Weights of a small transformer language model: LayerNorm before each block, 6169 steps.
MLP neurons of a small language model. Each row is named by its layer, matrix (up: input weights) and neuron, and shows model dimensions 192-255. Each number is 50 + 10 x the weight over its row's rms, rounded and kept within 0 to 99.
Before each neuron's rows, "fires on" lists the tokens most often at its 100 highest values on Wikipedia text that the model never trained on. A number after a token or word is its count.

fires on: "\n\n" 38, "for " 9, "of " 9, "\n  " 6, "\n" 6, "from " 5
L8.up2365:49 54 64 40 52 46 53 37 59 40 52 51 42 53 53 75 42 50 50 46 51 56 50 34 57 69 55 60 57 43 34 64 46 53 45 50 39 46 46 33 43 76 38 41 45 46 36 38 60 55 39 32 55 56 37 44 44 45 39 42 41 55 36 52

fires on: " " 30, "a " 19, "an " 5, "of " 5, "for " 5
L8.up833:62 37 54 58 71 38 45 45 65 58 35 49 56 58 34 48 64 62 31 27 62 45 36 45 57 52 53 71 44 47 52 49 34 46 48 48 54 51 48 28 46 52 57 49 59 57 39 46 51 44 40 43 52 74 50 67 54 63 47 43 58 60 45 57

fires on: "New " 19, "to " 15, "that " 8, "as " 6, "time " 5
L8.up3437:43 48 61 51 51 32 51 40 55 64 48 64 53 43 65 50 49 53 65 64 36 52 58 45 23 46 64 49 43 46 42 46 71 44 47 54 34 66 31 60 63 72 29 52 59 40 41 48 45 68 37 47 58 57 46 71 48 64 45 39 59 41 32 55

fires on: "and " 24, "-" 23, " " 12, "|" 11, "di" 5
L8.up1694:49 56 49 47 54 79 51 41 69 38 45 40 46 60 52 45 46 71 51 41 69 38 39 54 49 55 42 45 57 46 38 41 84 59 47 58 44 42 47 52 52 20 57 46 44 47 56 38 48 51 52 46 55 38 40 38 60 47 48 53 33 52 48 57

fires on: "| " 38, "0 " 8, "\n  " 8, "a " 5, "for " 4
L8.up1212:49 42 66 51 49 59 56 40 39 24 67 49 58 50 57 55 54 44 46 55 41 45 39 57 64 63 23 39 61 32 52 47 52 48 36 41 30 57 49 41 53 64 53 52 53 59 31 49 42 59 29 46 55 67 51 64 41 35 36 56 50 43 51 58

fires on: "to " 17, "in " 13, "'" 13, "with " 7, "the " 5
L8.up3606:58 63 62 72 64 52 41 53 34 62 56 48 49 52 58 45 46 49 64 47 45 52 44 47 51 64 49 55 42 63 43 43 18 63 63 50 44 55 41 49 44 76 56 58 61 28 47 22 53 48 56 50 55 40 33 42 31 58 65 35 55 46 58 43

fires on: "'" 32, "| " 15, "(" 9, "-" 7, "years " 5, "that " 5
L8.up960:52 48 41 47 35 38 45 43 58 47 56 59 60 47 46 49 32 55 50 54 45 48 62 44 40 33 51 82 29 52 59 45 45 45 49 17 54 34 57 61 52 41 52 48 57 48 57 53 48 58 39 73 59 75 40 45 45 63 48 53 41 69 41 44

fires on: "a " 35, "as " 25, "in " 4
L8.up1473:62 50 58 60 48 53 42 60 49 55 41 33 69 35 57 47 42 53 51 43 46 67 40 49 57 62 50 37 58 49 49 45 48 58 58 47 35 52 46 57 52 71 56 72 51 52 46 42 47 53 59 62 62 57 52 36 43 52 61 65 69 46 60 69

fires on: "| " 53, " " 15, ": " 5
L8.up67:65 63 48 46 52 47 36 46 51 47 13 41 52 60 49 47 60 65 47 45 52 41 59 41 53 62 48 54 50 43 54 63 48 49 43 66 44 43 59 53 41 55 53 42 47 57 48 40 41 66 53 67 33 71 51 41 38 57 41 54 53 65 52 48

fires on: ", " 37, "and " 9, "'" 7, "as " 6, "\"" 4, "that " 4
L8.up3551:64 55 39 49 44 50 58 39 55 40 41 57 59 43 47 30 53 70 62 51 58 58 44 65 26 38 75 66 57 48 30 55 63 57 50 40 36 39 53 53 53 48 41 40 52 45 52 54 37 60 45 39 53 32 45 54 38 38 53 35 50 70 49 44

fires on: "in " 18, "to " 14, ". " 9, "& " 7, "States " 7, "| " 7
L8.up2686:38 58 33 55 49 48 44 54 46 77 52 35 55 57 46 56 42 62 63 47 26 35 43 48 45 43 77 36 50 60 52 49 35 59 55 45 32 48 57 58 55 61 28 51 39 67 51 35 39 49 50 54 34 53 20 54 46 52 56 50 66 56 61 62

fires on: "\n" 24, "." 15, "U" 6, "bur" 6, "on " 5, "under" 4
L8.up3012:70 36 63 50 46 57 36 48 58 42 45 60 65 56 57 37 59 51 59 56 48 46 54 48 60 60 48 36 64 58 51 63 48 27 52 46 43 54 55 60 67 58 40 44 44 51 43 56 48 51 32 37 44 54 51 57 62 68 38 54 43 57 45 53

fires on: "(" 16, ", " 16, "." 16, "and " 12, "/" 5
L8.up65:58 47 55 38 53 47 61 43 60 52 40 48 52 57 54 43 51 51 55 30 63 34 49 63 66 41 57 53 53 46 59 48 49 55 55 65 61 75 52 47 45 62 55 44 62 51 62 49 52 49 42 58 59 47 49 54 33 56 59 47 52 61 60 43

fires on: "\n" 27, ", " 14, "'" 14, "to " 8, "(" 7, "and " 6
L8.up1551:53 55 41 48 72 63 39 47 54 51 61 48 51 50 33 61 47 44 47 48 67 45 43 46 58 55 64 43 51 52 45 63 46 45 57 57 53 55 46 60 61 52 51 62 60 54 49 47 56 49 39 58 47 77 63 58 38 52 54 55 47 38 44 47

fires on: "to " 28, "through " 13, "ITF " 6, "from " 4
L8.up1352:48 54 52 44 42 47 43 47 60 46 58 42 51 59 47 49 60 45 49 36 34 50 50 68 61 71 48 53 65 32 47 38 57 44 49 35 44 68 39 71 45 40 44 50 49 46 42 55 55 39 55 50 41 53 50 61 52 35 62 54 54 60 53 57

fires on: "and " 34, "| " 9, ", " 7, "to " 6, "; " 5, "as " 5
L8.up3877:56 45 39 35 39 63 54 62 46 60 45 35 48 59 44 49 71 55 49 38 76 56 61 58 51 53 41 68 51 46 51 55 45 47 70 55 62 49 41 68 51 53 61 64 59 56 49 61 75 68 47 53 65 51 51 57 36 27 34 46 28 47 39 40

fires on: ", " 24, "'" 16, "and " 14, "." 9, "\n" 8, "," 5
L8.up1505:62 67 39 62 48 52 52 60 48 32 47 30 58 53 61 53 52 56 51 30 47 49 49 52 55 53 47 54 55 46 58 69 50 52 62 50 41 49 46 36 38 43 54 47 65 39 35 65 46 49 48 45 51 45 50 38 53 48 56 49 56 55 45 47

fires on: "of " 16, "with " 11, "to " 9, "from " 6, "behind " 5, "against " 4
L8.up2449:51 39 42 46 49 56 64 42 57 57 65 40 46 35 49 37 50 47 56 51 50 63 37 63 68 61 56 50 30 39 39 46 30 47 48 42 35 48 48 65 53 62 40 68 56 37 58 43 64 54 51 38 52 82 45 41 41 33 56 49 45 60 44 61

fires on: "an " 22, "\n\n" 14, "with " 13, "of " 8, "=" 8, "in " 7
L8.up924:52 33 38 55 62 51 45 45 46 71 67 48 51 61 50 48 51 48 54 48 53 33 52 50 65 55 32 53 58 60 54 64 51 50 54 55 51 65 53 57 43 74 44 50 59 46 53 62 50 55 44 65 48 49 38 60 51 29 54 66 38 60 40 46

fires on: "in " 35, "for " 7, "It " 5, "represented " 4, "to " 4
L8.up2138:60 53 47 56 57 36 56 60 53 57 26 52 60 45 58 48 41 34 48 69 35 49 42 69 30 44 45 50 58 57 55 33 46 68 38 52 58 69 63 46 37 45 54 50 36 48 38 43 44 48 42 54 60 49 49 58 37 54 39 51 59 57 49 59

fires on: "(" 33, "." 10, "| " 7, "," 6, "to " 5, "and " 5
L8.up2475:53 44 44 27 53 42 59 45 45 43 44 42 63 29 43 63 60 53 51 56 47 48 53 70 39 44 59 58 60 42 39 44 53 55 38 55 34 67 51 50 49 53 40 42 58 53 37 47 56 49 48 69 53 43 49 43 61 54 50 49 25 48 54 34

fires on: "1" 15, "4" 11, "as " 10, "than " 6, "2" 6, "3" 5
L8.up2598:62 64 58 40 58 48 50 54 46 42 59 50 59 43 53 49 45 45 37 48 57 50 56 46 41 44 44 53 53 54 58 51 65 34 66 46 56 61 51 43 54 48 59 64 58 39 46 42 62 53 45 57 55 67 57 57 52 49 50 53 66 67 46 61

fires on: ", " 29, "with " 18, ": " 11, ". " 10, "\n" 7
L8.up670:56 45 47 46 46 40 28 62 54 34 48 52 54 48 51 51 66 45 55 42 61 54 64 58 41 47 59 80 65 32 46 43 35 35 61 44 51 38 61 50 44 48 59 60 39 62 51 36 45 65 47 58 43 54 40 49 46 51 52 47 46 50 50 55

fires on: "(" 16, "| " 15, "|" 13, " " 13, "j" 5, "6" 5
L8.up1726:52 61 46 48 45 54 39 40 39 47 46 46 43 32 60 36 57 35 55 32 46 39 39 59 43 33 28 63 54 49 58 51 42 56 45 55 43 52 44 34 37 56 47 51 61 56 59 32 62 57 46 57 47 37 41 37 53 55 57 41 53 39 37 55

fires on: "in " 30, "order " 9, "that " 8, "O" 7, "and " 7, "by " 6
L8.up3838:62 68 47 47 54 58 49 71 39 30 52 43 60 43 46 47 43 50 46 50 64 53 44 56 36 61 55 79 54 51 37 37 59 43 47 46 51 24 62 41 40 45 39 45 48 48 67 42 43 59 36 50 52 44 57 47 48 36 48 51 42 49 56 60

fires on: "–" 27, "and " 16, "to " 16, "| " 12, "th " 9
L8.up2561:55 36 38 25 60 51 49 59 59 65 56 50 34 34 56 48 69 65 42 56 57 62 48 52 65 55 50 48 43 57 55 46 49 62 54 56 64 37 37 49 43 61 46 38 41 40 48 31 67 35 35 42 48 37 38 46 67 37 24 42 45 47 48 56

fires on: ", " 61, "(" 17, "- " 7
L8.up2629:61 44 52 61 60 45 47 52 56 54 51 45 58 64 62 42 47 53 38 59 44 38 47 59 56 61 48 42 56 67 45 72 34 36 27 43 48 72 47 61 31 42 60 49 33 34 37 50 47 70 59 54 51 59 37 65 45 52 57 51 52 53 36 59

fires on: "\n" 17, ": " 12, ", " 10, "of " 9, ":" 7, "\n\n" 6
L8.up100:48 66 33 52 66 57 58 63 45 58 57 44 64 48 59 35 37 57 44 35 42 49 50 54 54 56 32 42 60 51 50 73 53 55 52 64 70 44 50 44 54 43 56 64 43 38 43 51 48 43 43 48 48 59 58 58 49 41 43 56 72 60 51 70

fires on: ") " 27, ", " 20, "\" " 7, "—" 7, "of " 6, "are " 4
L8.up3434:59 27 52 70 62 34 53 55 41 51 64 47 45 32 50 43 50 58 34 51 61 45 51 42 51 45 53 69 54 49 59 54 54 37 59 53 40 34 49 50 50 65 50 52 68 56 75 47 42 58 42 60 37 50 34 42 47 58 59 51 51 55 56 56

fires on: "of " 52, "." 11, "was " 7, "named " 6, "to " 5
L8.up4005:51 47 48 42 53 68 49 42 55 43 55 44 72 61 46 40 56 47 54 36 46 47 40 38 64 66 54 48 29 40 50 64 52 59 50 47 58 55 45 46 52 58 65 42 38 53 42 61 44 55 62 26 53 49 39 35 64 63 63 58 44 61 66 48

fires on: "| " 33, "N " 11, "(" 6, "to " 6, "- " 5, "• " 4
L8.up2929:37 65 59 48 32 56 54 57 58 36 53 60 57 52 45 49 54 39 36 47 35 54 41 55 38 44 44 59 56 63 62 30 52 65 63 38 70 35 66 58 40 48 51 64 59 46 72 44 60 39 39 54 53 51 57 71 27 39 47 46 45 59 44 41

fires on: "." 32, " " 10, "|" 8, "and " 6, "61" 4
L8.up995:52 46 59 63 30 60 52 46 67 31 53 42 41 50 33 54 54 68 36 34 52 60 39 49 62 38 49 49 62 51 51 42 58 67 46 65 62 31 35 29 40 49 51 49 44 40 47 42 62 39 46 59 56 42 61 54 37 55 69 60 53 43 59 45

fires on: ", " 73
L8.up756:67 51 45 42 49 47 40 51 53 66 57 57 33 39 59 34 55 53 46 43 49 39 44 50 49 50 50 40 56 40 51 57 28 29 21 53 43 39 58 33 55 58 46 46 43 78 65 40 64 41 43 61 63 46 48 35 58 33 68 50 41 53 57 54

fires on: ", " 33, "and " 26, "-" 8
L8.up2829:56 44 60 63 45 75 46 37 41 44 58 46 54 55 62 45 57 52 52 51 56 51 58 26 46 57 52 87 40 45 46 47 56 48 58 45 46 44 49 52 56 34 50 51 57 44 68 51 46 63 39 56 55 68 63 56 55 68 58 66 46 70 40 41

fires on: ", " 20, "; " 18, "with " 10, "(" 5
L8.up110:39 32 60 50 72 61 68 62 45 41 48 57 39 42 53 65 55 50 53 45 60 56 63 46 28 42 52 58 61 47 48 56 45 53 51 62 50 71 38 69 44 64 50 51 62 49 53 55 38 55 40 58 47 58 36 45 51 40 52 61 50 57 41 61

fires on: ", " 54, "it " 6, "because " 4, "\n  " 4
L8.up1889:64 45 42 51 52 49 38 58 43 49 43 49 50 57 56 44 50 44 53 46 41 27 50 59 43 62 53 57 40 37 45 44 43 46 27 41 42 81 67 39 64 62 46 61 41 45 53 46 41 45 48 55 37 49 46 47 48 59 53 41 60 55 47 55

fires on: ", " 37, "of " 18, "\n" 7, "(" 6, "; " 5
L8.up725:43 63 48 38 49 51 66 43 55 52 56 52 60 52 57 47 70 50 44 51 53 48 52 49 70 48 42 66 59 56 53 64 55 49 55 55 50 53 54 61 29 33 34 49 53 47 43 56 44 72 47 53 57 59 49 49 42 46 49 56 49 48 45 53

fires on: "to " 19, "that " 11, "and " 11, "which " 6, "also " 4
L8.up2974:45 47 38 54 40 57 53 33 64 43 39 55 55 56 44 44 40 36 51 51 55 50 61 54 60 60 56 49 58 42 36 37 70 60 47 45 62 41 69 34 60 56 49 47 36 53 55 33 46 72 47 38 59 51 59 33 44 56 49 51 47 53 50 52

fires on: ", " 56, "in " 11, "g" 5, "the " 4
L8.up2697:45 45 37 54 43 55 41 68 57 60 50 41 44 45 60 33 47 34 56 46 66 45 74 65 62 48 37 39 56 54 50 66 41 43 47 49 45 45 47 38 41 53 53 66 47 41 45 52 34 45 35 52 33 64 51 59 49 39 45 38 49 32 47 40

fires on: ", " 45, "|" 12
L8.up1474:36 78 42 37 54 52 42 45 39 43 69 54 51 53 56 48 38 46 47 61 61 58 45 45 40 42 64 57 74 49 62 53 49 54 36 41 50 67 52 48 40 65 53 43 58 48 57 44 53 48 53 54 67 50 43 50 43 51 41 38 51 58 45 44

fires on: "this " 28, "the " 17, "The " 10, "that " 7, "This " 7, ", " 5
L8.up3853:61 44 60 39 36 54 54 41 44 20 65 47 46 60 42 54 55 42 45 52 53 35 43 59 33 77 43 33 52 58 41 55 40 79 32 44 36 67 48 42 47 56 41 48 56 46 79 53 60 62 37 47 50 57 42 47 52 60 35 40 43 43 46 60

fires on: "\n" 26, "'" 12, ": " 6, "- " 4, "N" 4, "r" 4
L8.up2048:55 64 55 66 66 63 57 63 69 48 53 54 31 48 37 59 47 63 66 56 46 50 35 43 57 59 44 47 66 45 61 59 27 54 54 48 64 33 68 47 39 50 63 44 66 58 52 50 53 44 44 37 58 55 54 57 45 53 60 47 44 39 47 60

fires on: "-" 29, "and " 19, ", " 10, "; " 6, "to " 4
L8.up1789:76 47 32 54 59 74 43 51 77 57 36 47 43 60 54 43 47 40 26 46 42 48 51 46 50 57 65 55 64 42 51 30 68 60 52 45 58 46 53 48 65 33 67 42 68 48 38 65 46 34 50 55 50 38 59 47 40 54 41 61 40 52 63 60

fires on: "to " 41, "| " 8, "helped " 5, "help " 5, "which " 5
L8.up1116:51 44 56 33 44 50 40 55 50 40 49 54 52 46 29 48 33 44 57 61 45 55 48 56 40 51 37 42 35 42 41 65 52 50 42 66 53 46 51 49 31 45 39 70 36 67 62 55 56 50 61 46 50 40 63 52 71 44 55 51 57 49 52 46

fires on: "was " 15, "is " 14, "of " 9, ": " 8, "(" 7
L8.up1859:60 39 52 51 65 79 65 48 36 36 60 40 48 61 60 57 45 42 47 41 25 40 42 60 44 41 61 55 58 40 51 61 66 60 47 67 39 52 55 25 55 48 55 53 57 35 41 77 43 49 60 63 58 47 53 37 30 55 48 54 73 70 43 59

fires on: ", " 91
L8.up1847:55 36 31 31 50 49 63 47 40 45 39 43 52 40 55 28 53 53 52 33 47 26 53 52 54 52 46 57 45 39 55 41 45 34 39 67 58 70 62 32 46 74 56 48 41 56 68 49 34 57 56 58 59 54 43 54 49 47 39 50 42 41 47 32

fires on: "and " 30, "to " 24, "–" 11, "& " 4
L8.up2233:35 43 50 35 24 55 62 62 70 39 62 33 50 52 35 43 51 60 50 50 64 64 52 49 63 42 55 50 41 39 58 54 55 36 42 63 62 46 45 43 63 63 39 48 60 50 34 67 55 37 48 62 54 38 45 59 70 40 49 50 38 59 60 34

fires on: "I " 15, "'" 15, "(" 10, ":" 7, "is" 7, "ant" 4
L8.up576:53 46 46 43 42 57 56 53 52 59 53 72 53 36 53 51 66 33 43 34 56 38 53 49 40 66 55 49 52 52 62 49 61 50 49 50 49 50 43 48 61 81 42 45 44 21 57 52 43 48 64 60 48 60 48 36 49 43 65 46 60 41 57 42

fires on: "–" 46, "- " 8, "202" 8, "in " 7, "\n\n" 7, "9" 4
L8.up512:49 49 42 69 45 67 49 36 58 62 67 32 41 53 50 38 36 50 63 40 61 55 49 68 40 43 44 56 52 72 42 41 39 53 48 60 40 55 55 57 58 36 46 52 50 34 56 52 61 46 60 59 47 47 38 39 45 32 23 66 37 61 45 39

fires on: "for " 39, "-" 21, "to " 7
L8.up1975:45 53 59 56 38 64 52 56 54 69 50 64 45 64 51 36 60 45 59 53 55 49 36 61 50 55 41 52 43 24 42 50 57 31 43 37 62 50 71 55 56 49 51 24 56 48 49 44 39 56 41 64 56 37 64 45 46 34 46 63 53 65 53 44

fires on: "with " 31, "by " 26, "to " 8, "for " 5, "as " 5, "of " 4
L8.up2254:61 62 48 51 60 44 48 52 60 46 57 41 32 55 49 35 39 43 24 32 34 53 43 40 53 61 43 57 29 27 30 50 42 62 49 57 49 36 48 39 36 52 29 49 62 56 48 47 46 57 53 35 54 49 55 49 44 39 35 34 45 50 60 45

fires on: "-" 29, "American " 11, "–" 8, "all " 5, "what " 4
L8.up1354:49 33 64 39 57 67 49 41 50 56 63 37 47 46 48 42 39 47 52 65 42 65 41 49 61 60 44 59 52 46 33 49 51 47 64 44 46 49 41 47 51 48 57 70 50 55 54 41 35 59 50 43 50 52 35 55 59 63 67 55 63 67 61 36

fires on: "of " 33, "first " 8, "/" 6, "– " 5, "| " 5, " " 5
L8.up3840:68 37 44 49 26 53 49 47 59 62 44 39 50 53 41 38 52 52 62 54 42 61 71 35 35 61 51 38 52 73 43 49 72 59 39 37 47 54 49 60 50 61 59 57 46 48 43 51 51 57 44 39 42 72 56 36 61 50 43 57 55 46 47 43

fires on: ")" 22, ", " 20, ") " 16, "\n" 13, "), " 10
L8.up1775:47 70 50 52 43 50 66 49 56 58 50 58 42 47 26 39 45 60 63 53 64 41 57 63 43 69 29 45 68 50 54 66 61 57 49 62 46 47 51 50 49 49 53 55 44 59 46 44 49 42 32 55 43 42 37 53 69 31 60 54 76 54 53 57

fires on: "| " 41, ". " 16, "." 7, "is " 5, "\n\n" 4
L8.up3540:45 40 33 51 48 65 50 56 46 46 29 51 41 44 52 45 58 66 66 51 36 40 59 51 58 43 51 33 34 49 48 61 46 48 61 58 54 50 47 48 56 47 42 59 41 49 35 36 65 61 51 62 55 64 60 43 35 34 57 64 47 46 50 58

fires on: "-" 25, "| " 22, "'" 9, "/ " 9, "to " 8, "of " 4
L8.up1464:48 56 52 50 57 51 46 45 66 51 42 46 55 56 66 60 59 57 51 43 52 56 58 44 32 52 40 44 56 44 41 47 38 52 49 55 41 48 36 66 47 72 48 39 52 64 52 50 48 55 64 64 42 45 48 35 46 43 41 66 39 67 26 58

fires on: ", " 20, "and " 20, "& " 9, "-" 9, "band " 4
L8.up3594:49 44 61 57 44 57 62 58 48 43 54 38 57 51 53 49 52 61 43 47 67 44 37 38 44 49 46 51 46 71 52 57 55 44 64 37 38 51 58 61 62 64 41 66 74 50 62 71 56 40 60 61 74 34 49 49 37 74 53 51 33 51 50 33

fires on: ", " 27, "in " 22, "December " 11, "that " 6
L8.up490:64 63 50 62 50 36 30 60 52 46 38 63 50 65 39 52 41 49 61 38 76 59 61 55 42 55 31 47 44 40 34 41 57 59 53 43 52 33 58 49 53 47 25 42 51 50 56 48 37 54 35 45 41 57 60 52 60 56 58 29 53 59 55 49

fires on: "in " 15, "for " 13, "-" 11, "s " 9, "was " 9, "listing" 4
L8.up3156:31 46 43 50 47 55 49 49 66 70 58 63 59 53 55 55 66 61 52 50 60 58 59 75 79 57 69 38 45 55 47 53 62 42 68 46 39 60 58 59 58 46 44 44 68 42 48 43 61 44 60 64 48 57 51 56 57 33 44 49 56 63 63 51

fires on: "and " 19, "also " 13, " " 13, "at " 8, "a " 4
L8.up2360:61 59 48 55 56 70 43 37 56 51 61 31 48 50 47 48 39 49 50 57 44 62 43 53 73 35 58 42 60 65 57 55 52 43 47 60 45 33 57 50 51 24 43 57 48 56 61 60 49 43 44 63 50 59 36 52 50 57 55 39 36 39 55 64

fires on: ", " 44, "a " 13, "and " 11, "ey" 7
L8.up23:47 58 53 51 43 47 48 36 38 41 64 68 46 57 44 44 55 44 55 39 40 60 43 47 51 50 40 64 51 56 46 56 35 41 49 67 53 39 74 44 53 32 51 57 51 52 65 38 48 34 47 57 52 64 57 43 47 68 32 52 49 53 67 33

fires on: "'" 89, ", " 5, "’" 4
L8.up3935:50 55 47 49 54 68 47 53 42 45 59 54 53 33 53 61 54 22 68 40 54 60 47 41 43 49 47 58 60 37 51 45 45 54 43 62 46 60 57 53 61 58 47 54 60 67 66 38 53 35 39 63 49 40 47 39 62 50 53 43 40 54 48 46

fires on: "when " 30, "as " 17, "(" 15
L8.up517:61 30 51 47 52 38 41 61 47 62 57 43 46 44 40 67 71 50 61 57 55 46 38 45 41 68 33 53 39 39 34 64 62 35 62 45 52 77 47 50 37 68 44 61 33 30 42 36 58 63 49 46 68 67 63 45 51 42 69 63 60 49 67 66

fires on: "and " 26, ". " 11, ") " 10, ", " 7, "(" 6, "," 5
L8.up302:48 54 54 48 51 49 47 48 65 56 50 51 63 68 71 36 71 63 63 48 49 52 55 60 19 41 51 52 55 45 40 55 34 48 51 65 49 52 51 59 50 69 65 37 57 47 41 44 44 57 51 53 49 54 48 42 22 55 44 61 64 45 58 47

fires on: ": " 18, " " 18, "'" 16, "| " 6, ", " 4
L8.up61:58 52 38 51 56 58 65 57 49 50 64 64 54 64 19 45 52 72 52 60 53 52 54 50 68 64 54 58 52 49 55 53 53 64 33 43 55 37 66 41 53 55 51 62 51 51 52 60 48 36 34 47 48 55 48 57 30 56 48 37 55 48 31 79

fires on: "| " 47, "to " 11, "outside " 5, ": " 5
L8.up3836:62 56 59 31 56 59 60 48 45 46 52 52 55 55 35 49 35 44 49 48 28 59 53 46 59 48 50 44 41 52 53 57 46 64 55 54 50 54 50 62 49 44 52 54 41 56 57 56 45 36 41 61 30 52 35 50 66 46 56 62 72 57 37 60

fires on: "on " 28, "in " 25, "West " 4
L8.up1656:53 60 75 61 44 38 53 43 45 60 38 75 54 72 50 40 44 55 71 28 44 45 57 64 46 52 38 46 57 67 39 53 53 35 50 57 51 35 39 60 49 46 26 41 60 51 43 59 55 48 31 48 54 60 43 57 47 40 53 55 53 65 45 61

fires on: "the " 16, "to " 13, "-" 12, "of " 10, "following " 7
L8.up1067:46 39 53 51 63 35 45 47 39 41 62 44 51 57 61 48 40 56 54 50 60 78 61 34 48 26 59 50 35 41 59 58 38 68 47 63 51 54 57 46 57 48 46 49 47 61 51 30 48 61 55 54 47 43 50 39 35 41 46 53 50 45 56 67

fires on: ", " 15, "-" 11, "." 10, ":" 9, "," 9, "'" 5
L8.up1247:43 48 58 33 45 45 55 44 56 42 49 41 59 43 53 57 44 46 53 32 45 57 65 69 46 60 49 48 50 54 28 37 59 61 59 62 50 62 58 52 34 56 59 70 43 45 57 64 61 61 41 71 57 27 49 47 47 49 38 57 44 53 51 32

fires on: "and " 32, "or " 20, "–" 11, "-" 6
L8.up2144:43 39 28 52 47 56 43 67 51 47 51 77 49 59 42 28 38 46 44 29 29 41 57 47 48 39 58 64 50 44 53 47 62 51 43 46 51 24 57 35 68 61 56 43 42 63 40 66 39 59 37 49 55 26 48 45 61 42 42 61 31 59 55 45

fires on: "and " 19, "0 " 9, "; " 8, "a " 8, "1 " 5, ") " 4
L8.up1223:47 65 58 62 35 42 57 46 39 38 55 43 71 48 37 55 42 52 36 55 43 65 59 44 55 49 59 50 59 49 40 53 55 65 41 59 54 45 47 40 58 77 45 57 54 43 38 39 34 56 67 41 51 46 56 47 58 48 65 50 44 55 55 52

fires on: ", " 42, "ne " 4, "City " 4
L8.up1866:48 55 61 45 52 58 50 66 56 51 79 45 44 71 69 32 58 41 37 42 61 26 62 52 43 46 31 49 49 61 56 59 41 43 46 42 41 61 40 63 54 39 31 57 58 53 51 55 50 60 49 36 42 53 53 41 62 53 58 51 44 39 42 52

fires on: "in " 34, "of " 8, "his " 7, "first " 6, "on " 5, "each " 4
L8.up1002:30 55 49 69 45 56 54 39 51 55 43 57 51 54 36 61 48 56 68 65 42 60 51 45 50 58 59 33 42 50 31 30 65 51 51 36 63 46 48 47 74 42 26 67 42 53 46 41 56 39 68 39 46 37 48 48 50 50 50 35 59 52 45 41

fires on: "that " 21, "in " 10, "to " 9, "where " 8, "his " 6, "when " 4
L8.up4049:40 55 55 55 49 33 65 55 55 51 48 57 57 53 50 66 42 53 39 41 53 62 65 68 55 54 49 43 45 36 54 23 56 51 39 47 72 49 49 48 44 56 27 63 35 53 73 45 24 48 54 45 59 54 48 58 55 39 49 60 82 57 64 74

fires on: "a " 22, "during " 10, "in " 7, ": " 5, "his " 5, "at " 4
L8.up125:39 46 57 42 58 37 51 46 45 68 59 42 65 33 61 53 37 53 58 48 41 53 36 53 72 49 67 51 73 51 47 41 47 57 55 52 45 72 65 57 37 50 65 49 47 60 37 50 55 50 56 35 49 56 52 56 50 76 69 53 57 53 43 51

fires on: "of " 50, "to " 26, "for " 5
L8.up2554:50 50 45 49 50 50 42 42 61 55 56 49 62 58 54 36 55 41 59 54 39 47 52 31 33 45 65 33 39 58 54 49 47 65 65 51 37 54 44 43 55 55 43 53 42 39 44 41 44 53 64 68 47 63 34 39 59 55 53 55 49 48 64 60

fires on: "| " 33, "2 " 9, " " 7, "–" 6, ". " 4
L8.up3414:43 55 58 34 58 52 50 62 46 45 54 41 43 33 37 59 56 58 50 41 47 52 22 55 44 41 62 59 47 76 48 52 20 38 47 56 41 51 52 56 36 42 39 56 62 62 42 55 48 65 49 68 20 54 44 43 54 66 57 36 39 50 42 50

fires on: ". " 23, "and " 19, "from " 9, "It " 8, ", " 6, "-" 5
L8.up514:50 22 48 33 45 41 44 43 39 48 40 46 43 43 44 56 63 39 59 38 57 47 52 52 66 61 52 48 68 49 39 37 61 58 35 60 54 39 41 40 40 69 49 66 32 62 51 53 40 76 44 42 50 40 49 58 33 56 51 59 36 56 57 51

fires on: "." 47, ":" 15, ")." 7, ": " 5, "'" 4, ", " 4
L8.up1620:37 61 41 48 48 60 61 52 46 54 57 59 58 60 59 40 41 57 58 48 63 41 71 74 37 52 64 56 53 43 67 54 41 61 60 39 47 54 61 53 56 55 32 50 56 57 46 47 51 63 51 54 50 44 71 21 39 45 45 49 72 63 27 36

fires on: "-" 32, "under" 10, "men" 7, "of " 4, "Under" 4
L8.up2493:63 45 35 48 55 33 46 54 66 49 58 38 46 56 39 22 53 36 48 44 39 52 62 58 52 25 49 69 42 54 53 31 49 65 52 63 38 58 42 46 55 44 26 53 57 58 56 48 49 47 54 58 67 65 43 41 49 53 29 45 62 76 61 32